{
  "hidden_act": "gelu",
  "qk_norm": false,
  "attn_scale": 0.125,
  "init_std_up": 0.0506,
  "init_std_down": 0.0,
  "beta2": 0.98,
  "schedule": "wsd",
  "decay_fraction": 1.0,
  "decay_shape": "linear"
}
MLP neurons of a small language model. Each row is named by its layer, matrix (up: input weights) and neuron, and shows model dimensions 112-239. Each number is 128 + 32 x the weight over its row's rms, rounded and kept within 0 to 255.
Before each neuron's rows, "fires on" lists the tokens most often at its 100 highest values on Wikipedia text that the model never trained on. A number after a token or word is its count.

fires on: "re" 18, "oc" 15, "ed" 15, "or" 11, "y" 5
L6.up125 [132 105 188 159 201  99 121 145 124 167 185  97 112 154 167 170 137 141 123  95 151 123  53 179 111 136  85 160 146 103 158 142 121  50  83 119 106 114 139 103 116 163 119 126 156 115 165 114 101 134 105 108 102  98 184  68 119 113 135 136 103 176 104  90  36 144 145 138  91 143 180 110 137 173 108 124 144 169  19 122 119 105 199  57  94 130 116  87  81 132 147 201 135 145 138 139 135 132 170 113  90  96 127 166 122 124 148 148  99 109 170  97 167 133 105 158 114 133 141 123 117 132 164 145  97 147 134 136]

fires on: "r" 23, "ed" 12, " A" 11, "t" 11, "l" 7, "el" 5
L8.up842 [120 119 121 131 161 106  87 121 186 170 136 131 133 186 205  93 129 174  93 182 103 103 174 123 131 164 120 158  67 116 128  83 138 128 131 163 135  83 143 106 102 109 124 177 142 107 194 104 124 211  90 123 144 116 126  99  88 135 140 204  87 150 121 134 129 252  84 107 160 109 156 103 112 123 127 124 152 136  79 112 165 149 123 125 136 124  88  91  94 145 121 124 159 133 130 152 111  81 147 129 106 129 103 134 174 130  91 140 152 159 138 170 128 143 109  94 167 154 157 109 119 131 152 145 118 202 116 153]

fires on: "194" 15, "18" 9, " July" 9, "191" 7, "0" 6, "il" 6
L8.up975 [125 126 115 132 187 150 142 114 156 110 122 136 122 129  81 112 134 137 117 196  86 141 155 143 177 145 167 107 109 161 124 158 140 152 156 147  79 115 151  85 149 153 147 146 164 134 103 125 172 127 113 100  97 108 133 130 102 189 148 126  92  96 117 118 137  83 157  67 112  95 159  67  61 119  87 113 111  60 184 198 196 147  77 132 167 170 181  83 174 125 156 135 142 162 149 103 124  97 174  64 105 120  64 101 151 123 131 149  98 121 102 121 126 108 182  65 148  55 183 145 109 135 161 125 126 104 104 141]

fires on: "l" 14, "r" 12, "ill" 10, "om" 8, "/" 7
L5.up832 [ 99  97 141 113 146 120  90 132 122 125 108 124 108 134  77 182  67  99 174 108  71 142 100  24 131 138  30 124 128 147 142 112 125  94 104  95 157  38 153 131 115 137 143 107  95  81 134 190  85 119 129 109  90 134 170  74 107 122 147 151 122 107  85 146 150 144 118 124 127  80 148 126 144 107 130 122 109 116 143 119 121 145 109 134 153  93 148 126  75 134 144 156 157 120 163  93  85 105 152 175 156 104 100 161 153  92 153 188 142  72 181 180 141 110 153 100 132 158 128 143 170 138 149 145 219 128 134 152]

fires on: "it" 17, "ik" 16, "ot" 14, "em" 12, "n" 7, "et" 6
L8.up364 [165 153 128 169 116 155 137  73 131 162 144  48 173 110 180 101 105 158  62 196 132 181  81 119 112  87 132 169  80 127  86 136  84  72 113  98 164 107 171 117 115 107 101 142 113 128 156 104 106 175 166  76 170 135  98  87 100 125 149 148  92 127 128 124 121 117 200 117 151 151 167  93 109  96  90 182 164 163 112 154 109 147  86 141 126  72 115 160 131  78 153 162 155 128  99 130 107 100 104  69 118 173  69  85 131 180 147 125 156  94 146 125 130 102 140 164 111 127 199 109  93 135 150 143 103 152 209 181]

fires on: " U" 19, "it" 19, "y" 11, "or" 10, ":" 8
L5.up535 [134 113 123 140 173 117 110  77 111 196 152 116 154 111 175 109 212 140 102 120 145 170 124 112 182 172 121 162 119  81 152 118 165 102 125  95 151  75 162  84  99 135 135 103 139 135 170 116  88 180 159 137  80 116 109 105 118 115 165  88  82 108 120  63 145 121 143 106 178 133 219 168  50 176 141 148  88 183 113 111 123 150 138  70 116 134 106 144 112 138 161 191 106 139 108 115 153 114 179 114 119 126 102 112 145 118 167 102  54  92 152 140 144  94 103 135 183 145 130 115 145 180 111 150 148 166 142 162]

fires on: "l" 37, "le" 23, "ed" 12, "pl" 8, "on" 5, "t" 5
L2.up955 [119 121 151 156 130 151 119 140 123 162 117 127 157 169 136 168 149 131 101 160 142 164 135 162  83 158 129 142 117 118 148 142 135  90 120 139  94  93 140 166 109 151 105 144 159 153 163 144 111 163 134 141 212 110 150 137 150 126  91 153 101 170 131 108 125 123 159 159 119 118 176  93 106 153  79 216 163  99 131 132 140  69 162 128 169 120 110  97 118 112  79 101 191 150 113  49 124 113 149 175 136 192 144 141 133  96  98 154 106 101 154 141 119 140 101  51 156  77 172 122 128 149 218 176 169 164 130 162]

fires on: "l" 98
L6.up91 [126 139 121 174 103 147 104 127 111 154 166 119 111 151 126 213 199 113  83 128 102  99 119 130  90  97 132 128 106 135  99  88 133 143  86 118 135  96 122 160 115  89  61 170 142 140 132 180 158 164  75 160 198 100 138 122 147  98 105 173  60 151 143  63 130 161 165 151 148  77 150 132 125 163 118 168 150  92 135 103 173 101 130 111  97 105 140 116 157  88  97 107 149 114  54 152 104 117 129 127 137 154 172 145 138 196 136 100  90 126 114 116 138 172 126 139 160  93 140 101 140 119 142 160 184 141 129 176]

fires on: "u" 20, "c" 13, "it" 10, "th" 6, "ic" 5, "I" 5
L8.up711 [153 169 137 167 139 135 115 156 137 139 166 140 130 180 128 142 108 159  74 159 102 120 119 125 108 108 124 116 137 126 186 131 100  75 122 111 147 132  47 110 182 154 118  92 164 116  66  84 148  93 144 118 124  79 163 119 150 172  90 119 113 138 184 142 151  96 121  77 138  89 120 122  68 154 121 106 159 130  89 105 168 105  72 105 119 189 148 167 118 104 118 106 114  86 131 142 174  91 186 155 104 135 140 114  79 158 112 119 131  90 136 103 157  87 132  74 104 166 145  86 123 127 163 147 132 161 155 208]

fires on: "U" 12, "ish" 11, "ro" 10, "u" 10, "ac" 9
L8.up399 [133 100 131 124 117 187 158 146 111 121 134 123 126 157 135 137 159 116 135 110 116  67 174 110  75 123 106 134 146 123 149  97 129  91  93 115 141 147 124 159 170 174 126  94 116 143 121 174 166 125 140 182 161 153 134 121 130  76 198 135 110 136  98  33 162 161 103 109 151 109 188 167 129 146 125 159 131 108 150 107 101 109 129  92  59 125 143 110  92  88 100 127 121 159 140 140 120 134 126  41 152 101  90 173 116 129 120 168  80 156 161 188 161 121 100  98 156  65 158 128 112 134 163 152 109 103 131 168]

fires on: "m" 22, " comm" 14, "o" 14, "os" 5, "g" 4, "ol" 4
L9.up239 [120 112 136 129 184 200 145 189 129 132 118 115 180 122 156 129 141 122  80 123  94 110 117  86 149 139 109 149  79 126 173 140 120 148 173 182 158 105 129  90 167 149  93 110 174 141 148 138 142 153 136 141 121  97 106 107  85 152  96 159 126 145  80 133 105 136 134 165 119  97 128 123 150 181  78 148  89 146 120 177 149 182 135 114 179  79 110 114 113 118 111  40 123 120 121  73 166 148 182  68 136 103 145 100 168  86  78 122 117 150  97 124 129 180  93 138 166 111 169  94  61  79 101 168  99 170  66 104]

fires on: "in" 28, "i" 21, "et" 21, "o" 20, "os" 8
L2.up140 [199 119 155 180 118 131  97 163 190 143 198 101 136 128 135 126 204 136  87 120 103 102 117 113 157 128 104 165 130 126 151 110 152 130  80 117  82 135 109 128 162 151  23 161 101 135 148 104 150 152 106  64 152  92 143  45 121 147 178 164  23 144  55 115 152 145 136 140  81  78 148 118 129 144  75 141 147  45  82 132 115 175 164 106 120 123 140 148 129 163 130 154 202 103 128  93 169 118 121 128 109 107 166 145  85 116 110 117 134  94 129 201  84 127  80 170  96  88 137 108 156 130 163 132 143 104 158 160]

fires on: "D" 13, "\n\n" 12, "The" 10, "==\n\n" 10, "A" 7, ".\n\n" 7
L2.up1002 [132 102 122 109 168 158 129 170 201 229 145 107 203 150 104  98 115 129 145 133  51 117  99 122 218 142  74 137 146  81 127 132  92  94 141 203  88 120 117 187 153 133 111 140 157 160 174 104 123 132  97 129 150 108 147 129 127 215 134 160 124 139 132  35 130 153 158 120  73  99 110 127 114 105  97 172  93  70 118  95 143 162 118 149 127 120 147 126 142 117 119 152 183 119 112 129 143 104 126 121 175 151 134 128 111 156 149 124 191 145 172 185  97 177 131 127 146 165 181 108  85 202 167 127 128 113 125 216]

fires on: "," 30, "S" 9, "l" 9, "al" 7, "el" 5, "|---|---|---|---" 5
L9.up983 [147 137 123 165 135 131  93  90 145 139 129 126 172 149 159  95 124 112 130 140  99 133 152  60 100 157  94 100 106 169 162 125  45 144  63 111 169  43  86 180 116 130 134 100 145 101 124 150 113 206  66 104 128 113 149 169  60 139 151 131 100 143 112  84 144 193 165 118 148 116 121 132  96  98  92 124 113 163 177 171 110 153  82 157 185 167 147 113 101 116 126 125 107 136 171 180 112 113 180 139 156 149 183 175 182 119 134 163  84 167  97 145 155 126 139 176 162 141 122 146 118  64 135 179 130 170 141 175]

fires on: "j" 38, "os" 27, "m" 8, "es" 8, "o" 4
L6.up517 [123  50 121 122 118 203 161 132 114 174 171 128 185 120  64  92 162 127 160 107  80 107  87 151 126 155 138 154 128 109 153 146  83 161  63 121 165 122  95 121 119 121  97 107 178 130 151 159 148 116 114 106 103 149  85 104 106 105 119 155 141 136 124  82  87 157 122 134 202 161 104 137 135 170  98 178 116 115 138 171 129 136 123 178 149  94  78 132 206 145 113  59 183 131  99 115 128 145  80  60 151 127 164  99 162 106  94 151 125 145 109 158  88 119 102 171 174  76 107 156 115  92 122 135  97 173 118 143]

fires on: "il" 32, " |" 25, "ri" 7, " de" 4
L5.up559 [151  98 123  77 149 127  94  92 187 156 126  49 178 154  76  75 159 166 127 207 162 126 128 128 134 165 137 159 103 116 118 110  33 108 110 148  78 153 172 116 172 135 111 121 126 148 107 127 115 136 138 122  58  77 123 156 165 144 153 173 141 123 152 138 135 123 154 141 144  96 155  69 157 125 122 121 146 130 134 222 131 151  94 108 166 127 100 140 150 105 141 137 100 154 115 132 123 125 156 104 122  74 106 180 138 134 111 129  89 114 122 109  63 144 122 123 148 107 145 161 121  58  80 108 119 108 126 117]

fires on: "197" 16, "18" 15, "9" 10, "194" 10, "195" 9, "196" 8
L5.up614 [141 186 229 177 177 198 105  84 152 144 137 115 102  81 115 122 142 161  57 160 140 115 113 153 143 124 114 149  97 141 142 166  43 183 142 127 131 134  96 136 168  87 109 109 191  87 148  92 128 126 125 118 133 126 168 147 140 214 147 152 127 169 129 126 126 149 183  69 145 141 109 117 133 124  77 112 116 151 149 139 186 156  99 133 211 157 167 148 140 150 115  98 154 140 112 170 151 104  87  96 142 142  79  98 164 143 103 102 156 149 111 172 107 132 142  75  71  85 182 146 132 101 148  92  99 139 101 146]

fires on: "w" 21, "s" 20, "z" 19, "t" 14, "f" 9, "enn" 7
L6.up130 [210 103 104  79 155 155 178 128 184 125 118 175 168 110 125  77 149 114 110 133 108 127 122 117 151 159 140 147 133 133 198 157  99 169  89 142  74 133 101  81 173 174 111 133 120 157 130 165 134 150  99  69 164 109 109 115 138 173 118  87 159 151 131 117 152 206 164 116 171 174  92  90  88 123 163 170  94  86 217 113 116 121 129  92 122 149  80  65 147 142 110 101 113  69  91  87 125  82 119  94 132 142 177 146 137 151 158 153 126 129 151 176  98 156 102 106 163 129 113 100  63 132 144 181 150  90 135 124]

fires on: "t" 54, "ar" 10, "g" 9, "f" 5, "le" 5, " O" 4
L6.up898 [108  57 135 105 115 146 119 140 116 140 145 126 165 104 124 125 125 161 150 210 126 139  92 106 186 131 131 141 134  96 182 139  81 101  64 112 141  46 108 145 243 154 130 152 137 122  84  96 146 166 138 147 142  96 122 100 104 132 145 131 111 148 142  98 125 171 130  89 171 138 106 121 126 116 126 200  73  97 159 136  82 132 144  74 130 170 106 110 111 163 172  62 136 100  91 126 200 184 146 122 137 183 132 207 121 132 112 128 121 151 124 130 144 124  80 140 156 122  79 126 139  64 155 141 129 100 118 158]

fires on: " g" 63, "es" 8, "z" 7, " G" 7, "ec" 5, " rec" 5
L5.up713 [ 95  86 176 154 154 118  78 141 155 159 142 109 164 129 133 110 194 143  97 125 126 135 113 101 131 123 112 168 104 168 140 140  88  88  63 170 134 124  84  93 236 161 132 111 143  97 129 120  53 173  54  76 168 145 144 102 101 108 120 130 171 166 127  64 149 170 140 126  99 108 137 135 113 132 126 134 131 151  77 158 168 139 117 109 147 141 143 121 176 116  86 166 144 146 165  97 133 124  76 111 124 212 154 110 139 130 156 118 113 127 123 150 108 143 109 120 146  63 162 121 109 109 124 147 229 170 119 185]

fires on: "1" 20, "0" 15, "ent" 14, "es" 12, "s" 8, "l" 6
L9.up612 [163 124 127 109 132 163 156 136 111 148 160 129 139 155 170 141 136 160  71 147 110 176  66 112 188  84  76 120 151 106 175 136 120 169  42 159  29 117  61 148 143  97 160 105 148 102 167 118  98 118 137 151 169 150 142 107 129 139 124 112  80 102 145 119 124 201 140 122  99  99 126  62 128 165 155 145 141  97 159 138 165 129 105 173 167 101 105 142 186 144  59 112 118 117 138  98 163 106 144 165 193 186 144 173 151 199 191  83 141 115 118 151 150 180 149 141 135  88 128 120 126 119 143 134 210 171  71 149]

fires on: "s" 67, " t" 9, "g" 7, "as" 6, "d" 6
L6.up824 [222 137 129 127  90 153 135 141 185 155 166 124 200 109  89 129 172 124  82 117  85 117 130 140 139 140 162  90 115 141 180 134 106 151 134 125  79  67 122 126 135  93 152 172 145 154 138 139 120 122 147  87 145 124 114 120 101 169 150 113 129 200 127  94 139 170 147 145 111 107  73 120 134 174  98 135 100  91 120 117 132 179  57 164 158 176 144 114 132 127 156 138 100 169 134  80 103  72 111 109 186 148 107  87 141 153 158 140 155 116 137 191 117 109  99 195 125  19  98 101  81 187 209 135 132 113 115 115]

fires on: "r" 61, "m" 14, "iv" 9, "ra" 7, "g" 4
L6.up427 [ 98 111 187 114 203  45 115 130 208 134 110 150 152 120 151 108 124 135 107 161  75 111 130 124 163 127  94 142  56 134 182 173 170 123 122 134 201 138  87 101  84 181  78 101 158 141 201 153 112 132 121 136  98 123 143  75 133 197 129 153 184 139 137 110 109 100 114 146 124 101  99 133 101 154 116 124  74 165 118 149 146 173 149 120 164 105 132  91 103 182 128 147  88 135 154 120 112  45 149 101 108 140 108 101 158  89 138 152  88 107 121 153  84 169  96 117  52 107 202 128 156 140  92 136 100 106  65  91]

fires on: "et" 23, "at" 18, "es" 15, "y" 9, "o" 9
L5.up229 [175 171 113 181 148 214 123 101 177 171 138  80  75 190 128 151 147 118 102 128 152 191 155 120 145 108 133 128 140 143 121 107  84 130  51 141  18 146  99 141 158 130  97 100 135 137 221  85 123 122 108 158 142 106 135 119 131 197 104 144 122 105  78 152 124 117 154 123 120 128 144  56  84 104  61 139 176 139 144 140 149 128 106 149 134 113 118 147 195 112 120 133 152  83  95 126  91 173 127 156 107 164 136 118  97 191 167 135 102 121 139 147 136 111 106  98 156  80 173 162 103 141 146  97 150 145 114 123]

fires on: "b" 30, "ed" 26, " of" 8, "f" 6
L6.up381 [156 136  93 138 152 149 123 153 148 124 155 106 151 112 134 214 148 129 107  87 111 123  95 143 143 148 129 118  87 113 171  90 143 125  84 114  44  73  91 129  99 165 159 163 124 122 120 117 140  76 102  95 129 116 107 120 117 125 102 134 102 106  93  93 150 168 160 104 144 134 122  74  95 125 100 135 150 137 185 122 123 125 123 143 196 161  61 190 140 141 120 120 130 110  95  90 180 171 216 145  81 157 118 144 165 153  93  73 133 148 145 178 126 130  62 110 114 115 116 136  97 111 139 189 135 141 147  98]

fires on: "f" 17, "u" 15, "s" 14, "ff" 8, "ng" 6, "pl" 6
L9.up743 [115 123 126 153 142 147 121 131 174 177 180 142 144  62 147 157 151 192 113 109 117 156 101 154 106 117 150 141 119  93 104  73  94 141 117 129 142 131 133  96 115 124 167 158 192 119 121  99 157  76 134 117 157  78 174 114 106 176 111 148 125 126 143 118 119  80 156 132 116 136 142 116 123 128  86 105 125 127 123  70 174  94 102 131 158 162 118 150 165  93 115 105 162 108  64 160 122 145 161 156  92 129 193 143 111 155 118 148 117 148 104 140 109  81  79 102 106 156 137 118  99 101  98 132 128 155 129 168]

fires on: "v" 16, "g" 10, "r" 10, " rec" 9, "es" 8, "ative" 6
L6.up5 [127 130 133 133 129 106 101 107 131 174 169 133 143  74 125 172 185 132 116 160 115 124 170  83 138 142 138 147 119 157  92 106  98  82 101 134 103  10  78 122 141 133 116  99 128 137 103 156 145 216  83 135 117 124 130 145  48 125 116 124 176 156 182 166 112 168 129 148  54 127 137 142  80  99 156 127  99 183 111 138 131 152 142  96  99 131 129 168 131  85 155 120 158 146  51 156 103 119  63 164 124 180 136 127 167 190  99 146 109 118 110  72 141 160 119 167 149 118  81 126 121  95 113 137 180 153 107 162]

fires on: "s" 23, "al" 16, "es" 14
L10.up69 [122 144 131 145 117 101 160 135 157 183 169  83 149  74 119 178 141 115 113 157 151 126 138 123 145 142 131 168 193 152 140 115 111 113 121 131  94 125  99 134 148 148 173  82 146  94 149  89 114 115 177 151 185 144 144 149 139 205 121 131  84  82  69 125 109 148 187 113 151 178 127 138 183 136  84 133 150 123 102  74 185 131 104 174 157  95  80 120 208  84  61 116 149 133 114 149 105 104 105 186 175 125 141 156 162 220 195 151 103 145 137 143  78  97 130 124  88  98 186 138 129 123 118 139 139 146 115 144]

fires on: "r" 30, "oc" 16, "op" 15, "ac" 6, "it" 5, "ress" 5
L8.up968 [216 142 166 135 142 176 114  97 147 190 160  77 126 169 164 132 107 188 115 128 119  98 121 100  85 133 127 128 151 100 108  80 125 135  63 123  82  91 159 111 105  99 132 111 144 107 189  91 137 122 130 121 143  79 130 115 167 126 176 111 107 114 155  81 133 149 147  96 198 141 125 116  62 119 132  78 191 130 121 140 129 109 140  90  75 126 101 146 126 126 119  88 116 133 102 107 135 157 185 135 210 112  81 130 117 181 132 151 146 162 204 162 101 108 129  95 196 127  99 109 227 138 158 138 160 150 112  88]

fires on: "d" 20, "ag" 11, "ach" 9, "ang" 9, "l" 8, "g" 7
L8.up227 [154  89 148 129 108 106 123 117 192 143  93 154 150 158  79 152 188 136 103 101 103 125 179  87 127 120  91 124  90  85 157 138 154 110 125 153 107 102 123 117 128 127 132 179 146 173 127 103 127 130  58 118 165 150 128 137 119 128 155  90 117 182 101 107 146 121  97 138  97  37 153  80 179 186  86 131  86 147 127 112 134 116  91 157 159 150 131 135 131 154  74 153 162 124 109 166 145 116 139 120 156 100 116  73 138 127 105 169 194 100 156 139  90 114  90 126 133 105  96 102  84 119 128 198 202 110 136 138]

fires on: "ress" 11, "op" 10, "im" 9, "ip" 8, "A" 8, "ong" 7
L9.up870 [141  97 116 127 152 110 113 142 114 156 136  72 185 143 144 125 104 205 120 123 157 148  82 141 126 135 114 156 120 165 149 115 155 108 129 143 139  81 165 131 130 123 177  79 186  96 139 143 144 130  79 112 125 122 156 111 136 102 162  49 102  94 109  54 144 114 207  98  85 105 116 162 153 131  70 109 123 113 109 173 113 149 175  84 160 139 101 114 156 102 118 131 110 182 148 125 120 133 166 141 148  92  89 154 139 143 121 166 118 140 116 146 141 135  86 110 206  50 175 124 213 174 151 159 113 155  84 145]

fires on: "ist" 26, "s" 14, "ong" 14, "th" 5
L5.up353 [ 64 134 118 198 143 120 109 117  82 181 140  83 147  99 165 148 150 127  82 112  98  67 149 115 144 128 190 153 177  73 167 154 103  75 124 158 156 138 130 133 195 156  74 185 135 113 163 112 122 122 109 110 191 162 146 141  87 102 105 135  91  78  93 109 138 150 181  99  90 130  62 132 154 174 136 198 134 128  37 102 156 183 141 112 103  79 111  78 195 136 129  85 142 115 110 143 115 111 115 145 142 135 136  99 138 136 133  99 119 145 133 179 128 148 129  95 138 140 174  99 172  85 145 165 143 130 139 152]

fires on: " |" 48, " b" 11, "r" 7, " gr" 4, " and" 4, "b" 4
L5.up814 [138  86  86 174 132  93 142 144 107 133 116 155 151 119 126 121 138 112 117 132 162 142 141 117 124 111 128 134 131 188 144 104 151 108  89 113 171 120 113  69 117 148  88 151 142 116 170  95 135 144 101 130 151 123 113 205  90 105 146 136 114 115  76 155 186 128 134 105  90 157 170  84  87 161 155 162  82  48 162 159 149 177 178 102  45  85 144 106 166 125  39  91  82  95  99 148 154 102  90 122 111 220 174  25 168 145 156 134  52 103 152 113 132 132  90 126 194 139 171 104 159 108 131 120 160 107 155 159]

fires on: " A" 26, "it" 9, "ot" 7, " The" 6, " he" 6
L9.up19 [174 175  99 215 114 132 135 126 139 148 112  74 109 118 158 107 115 191 105 158 113 149 114  69  81 190 127 145  63 101 117 123  98 146 129 141 160  74 111 103 139 118 135 117 147 112 115 200 127 128 102  88 112 136 133 122 169 148  97 159  78 162 143 103 140 112 212 192 140 147 119 112  71 157 117  71  87 100 141 157 147 119  75 145 105  78 120 160 131  37 142 112 155  67  70 129 133 116  93 132 154 168 157 154 132 141  49 117 142 152 123 134 120 132 103  59 133 141 156 121 132 112 219 135  97 126 169 133]

fires on: "D" 29, "S" 22, "W" 11, "K" 10, "F" 7, "H" 6
L5.up894 [186 109  84 201 156 158 154 130 161 176 142  89 164  82 140 180  95 135 112 141 165 184 101 121 179 110 126 178 151  45 115 215 112  69 104 137 122 129 106 121 144 120 111 123 135 151 121 143  65 138 132 107 140 125 141  93 114 131 142 133 115 102 128 149  95 125 129 119 133 143 118 134  73 139 111 155  88  90 111 106 128 132 141 146  78 113 108  94 157  63  75 149 116 100 165 116 159 146  92 127 176 134 106 130 101 165 127  90 147 143 205 178 111 130 127 133 120 157 196 126  91 110 179 118 126 120 123 139]

fires on: "0" 28, "4" 15, "2" 10, "5" 8, "194" 6, "3" 5
L6.up586 [174 141 154 153 155 154 154 106 173 111 156 125 111 142 157 169 201 134 126 196 108  79 131 107 135  90 117 174 125 221 146  67 133 158 107 107 124  91  82  68 166  91 108  95 184  94 120 130 114 124 129  89 135  69  82 129 147 144 122  98 114 152 164 149 137 189 166 118 117 138 110 122 121 101 115 139 116 132 162 179 186 129  77 109 172 114 114 165 137 119 131  86 192 160 134 106 159 116 107 104 120 164 117 120  97 113 126 151 102  95 125 151 167 129 172  65  94  81 218 152 134 164  96 166 112 153 146 111]

fires on: " C" 26, "tern" 21, " sc" 13, " F" 6, "c" 4
L10.up686 [125 123 120 123 151 206 177 115  94 167 138 139 130 153  75 151  91 185 148 106  98 116 175 119 177 112 113 154 112 138 110  89 101 134 146 121  71 115  93  71  80 122 140  93 127 193  82 112  84 121 109 156 180  80 168 119  78 143 171 159 140 157 113 119 178 168 106 115 132 116  91 114 167 141 116  93 176  94 144 158 152 205 139  84 117 132  98  92 175  90 102 133 130 114  90  80 125 111 128 120 102 150 169 109 109 181 161 154 173  42 132 113 115 103  71  95 150 133 164 132 101 128 101 137 167 107 135 168]

fires on: "il" 14, " and" 14, "orn" 13, "b" 12, "." 10, " He" 5
L10.up725 [141 102 136 143 147  49 119  98 148  69 115 125 125 114 153 158 144 119 109 146 167 145 129  82 154  82 111 135 111 102 136 148 156 152 123 149  92 133  85 108 159 121 145 121 145 162 131 171 111 156 105 109 131  49 126 135 101 156 166 133 111 108  71 115 128 135 116  98 148 160 156  79 115 147 156 132  96  67 158 144 148 157  74 172 106 150 109 110 170 136  68 117 112  96 131  53 127  97 103 151  77 108 135  80 118 109 132 169  86 118 105 165 154 123  78 175 130 139 122 168 163 105 173 125 151  88 112 176]

fires on: "199" 15, "191" 11, "197" 11, "201" 10, "194" 10
L8.up324 [149 155 222 177 150 167  97 118 207 160  99 148 109  58 126 130 124 181  99 101 102 119 147  83 133  74  81 122  63 141 126 158 105 194 139 172  91  90 127  56 160 158 151 235 196 118 148 112 146 151  64 139 163 152  85  81  77 183 104 172  72 109 144 120 100 151 113  34  93  92 138 113 152 143 104 123 115 103 144 144 172 165 105 131 117 141 153 108 153 129 113  87 117 170 102 150 122  74 129 146 148 105  91 112 170 162  71 121 121 113 109 169 149 149 136  85  88 119 152 160 164  96 116 134 157 111  91 129]

fires on: "0" 24, " him" 21, "b" 17, ":" 8, "ed" 5
L10.up833 [134 124  97 139 141 131 132 147 143 144 129 100 180 149 121 154 181 125 139  88 125 149  99 130 167 113  81 138  60 159 137 115 125 160 126 101 103  84 115 136 173  88 145 126 179 132  96 142  90  91 110  59 157 133 178 159 142 154 102 145 165 136 116  98 139 203 141  97 182  88 120 119  99 100 100  87 130  95 148 183 102 188 153 106 158 153 150 159  99  79 105 178 118 134  91 142 121 102 162 153  80 125 129 122 127 109 180  85 135 161 178 180 150 151 119 111 129 144 175 149 167  95 135 149 122 157 163 144]

fires on: " D" 43, "oc" 20, "D" 11, "it" 9, "==" 7, " d" 4
L6.up521 [202 119 240 158 156 134 174 142 105 199 162 109 144 110 111 124  89 160 145 120 117 185 120  97 179 135 107 167 181 137 157 131 188  71 120 130 124 147  70 132 148 154 168 102 206 142 160 173 168 109 117 121 151 184 156  78 152 131  62 120 158 115 114 127 151 119 136 142 124 159 182 147 142 140 105 118 111 155  58  93 154 147 111 121 140 145 108 106 101  98  95 124 142 108 126 120 160 102  89  81 134 111 131 128  52 203  99 167 144 104 160 136  74 130 124  95 134 108 229 113 127 127 159 167 121  83 162 151]

fires on: " l" 41, " L" 22, "L" 15, "w" 8, " and" 7, "l" 6
L2.up801 [136 146 157 164 146 180  81 132 147 213 129 175 184 133 142 152 154 160  80 167  82  94 142 138 116  99  97 173  76 133 136 135 135 146  95 131 119  97 122 125 175 161 116 119 209 117 143 185 112 193 100 141 156  83 112 102  90 121 117 187 104 106 106 135 104 213 196 157 114 158  90  85 118 119 112 156 126 111 116 147 152 115 121 165 126 112 113 123 133  77  96 101 121 118  81 186 146  94 130 156 125 127  91 137 102 127 192 164  71 134 151 186 133 129 115  92 126  76 163  89 139 159 154 145 126 162 157 163]

fires on: "y" 12, "il" 11, "on" 11, "in" 7, "i" 6, " ind" 6
L8.up997 [169 114 169 135 159 107 129 136 160  95 162 157 169 136 171 123 198 109 114 163 133 130  70 128 126  76 109 159 103 155 125 122 142 113 121 127  96 203 114  94 166 130  81 169 127  94 128 132 146 130 134  75 114  41  88  50  75  95  99 186 133 102 107 136 184 117 151 139  79  80 136  52 141 101 100 109 152 186 126 166 122 124 133  94 162 153 136 152 171 123 151 125 102 144 110 107 139  54 109 108 105  99 141 127 188 169 111 168 112  68 116 140 114  83 109 106 134 123 206 164 143  62 128 156  78 142 178 146]

fires on: " of" 27, "p" 15, "i" 9, "al" 8, "l" 7, "s" 6
L8.up657 [162  92  79 162 116  99 162 127 119 172 165  85 178 159  97 134 107 148 161 119 161 171 171  99 150 128 134 126 149 158 129 144 111  59  90 170 107  92 150 162 135 167 163 135 114 129 133 101 142 123 155 169 113 139 110 133 121 135 110 124 111  98 133  57 138 166 135 140 149 174 140 149 125 151 104 159  81 115 102 146 133 141 105  87 128 129  93 133 178 133 120 121 168 156  69 160 120 152 131  95 180  88 195 132 176 161 125 184 112 176 122 147 167 117 119 118  68 112 151 176 131 184 152 159 119 158 149 179]

fires on: "t" 46, "ust" 16, "mer" 6, "ud" 4, "ict" 4
L2.up323 [143 126 178  82 143 195 141 116 153 120 150 104 151 115 164 144 111 179 192 146  99 147 148 114 158 104 130 101 124 143 159 160  83 163 131 129 125 157 147 100 118 151 121 149 122 210 140 125 174 101 115  99 198  86  97 100  83 149 165 154 116 211  71 104  96  86 141  86 118 101 103 136 110 131 117 145  58 107 162 138 118 123  50 122 135 129 170 140 124  87 163  90 188  99 137 175 103  57 155 152 194 125 118 138 111 111  81 167 124 126 201 113 163 142 120 135 102  48 129 108 103 155 124 154 138 138 116 101]

fires on: "D" 52, " D" 27, " d" 21
L2.up162 [164 136 137 172 161 138 140 141 114 155 117 121 179  92 107 153 143 139 176 101 135 111  96 102 192 148 109 198 106  95 132 169 104  47 107 177  85 178  98 183 135 119 126 118 185 151 153 154 114  92 128 142 146 124 122  84  92 129 174 138 135 145 105  56 138 142 165  94 124 169 127 104 111 204 149 126 119 147  90 129 151 110  98 128 146 138  75 155 147  54  76 155 150 173 133 153 111 105 103  79 157 147 141 114 105 190 110 146 155 164 107 169  48 138 110 114 124 121 162 134 126 114 184 167  78 103 118 122]

fires on: "ig" 21, "d" 12, "c" 11, "ran" 7, "u" 6
L10.up993 [157 203 131 126 124  83 151 165 148 183 144 125 126  78 131 207  97  93 128 101 116 181 101 105 121 124 101 149 187 150 119  97 112  63 147 133 143  81 125 165 176 182  96 141 132 150  90 119  89  90 126 127 102 144 156 124 166 200 136 113 120 170 107 111 141 163 143 103 127  60 138 144  62 139 156 156 125 108  54 122 166 120 113 100 164 156 151 141  88 124 123 123  93 160  91 163 143  89 168 148  91 135 141 126  79 164 120 205 180 132 161 130 148 161 128 100 128 123 136  73  99 151 123 140 108 129 133 159]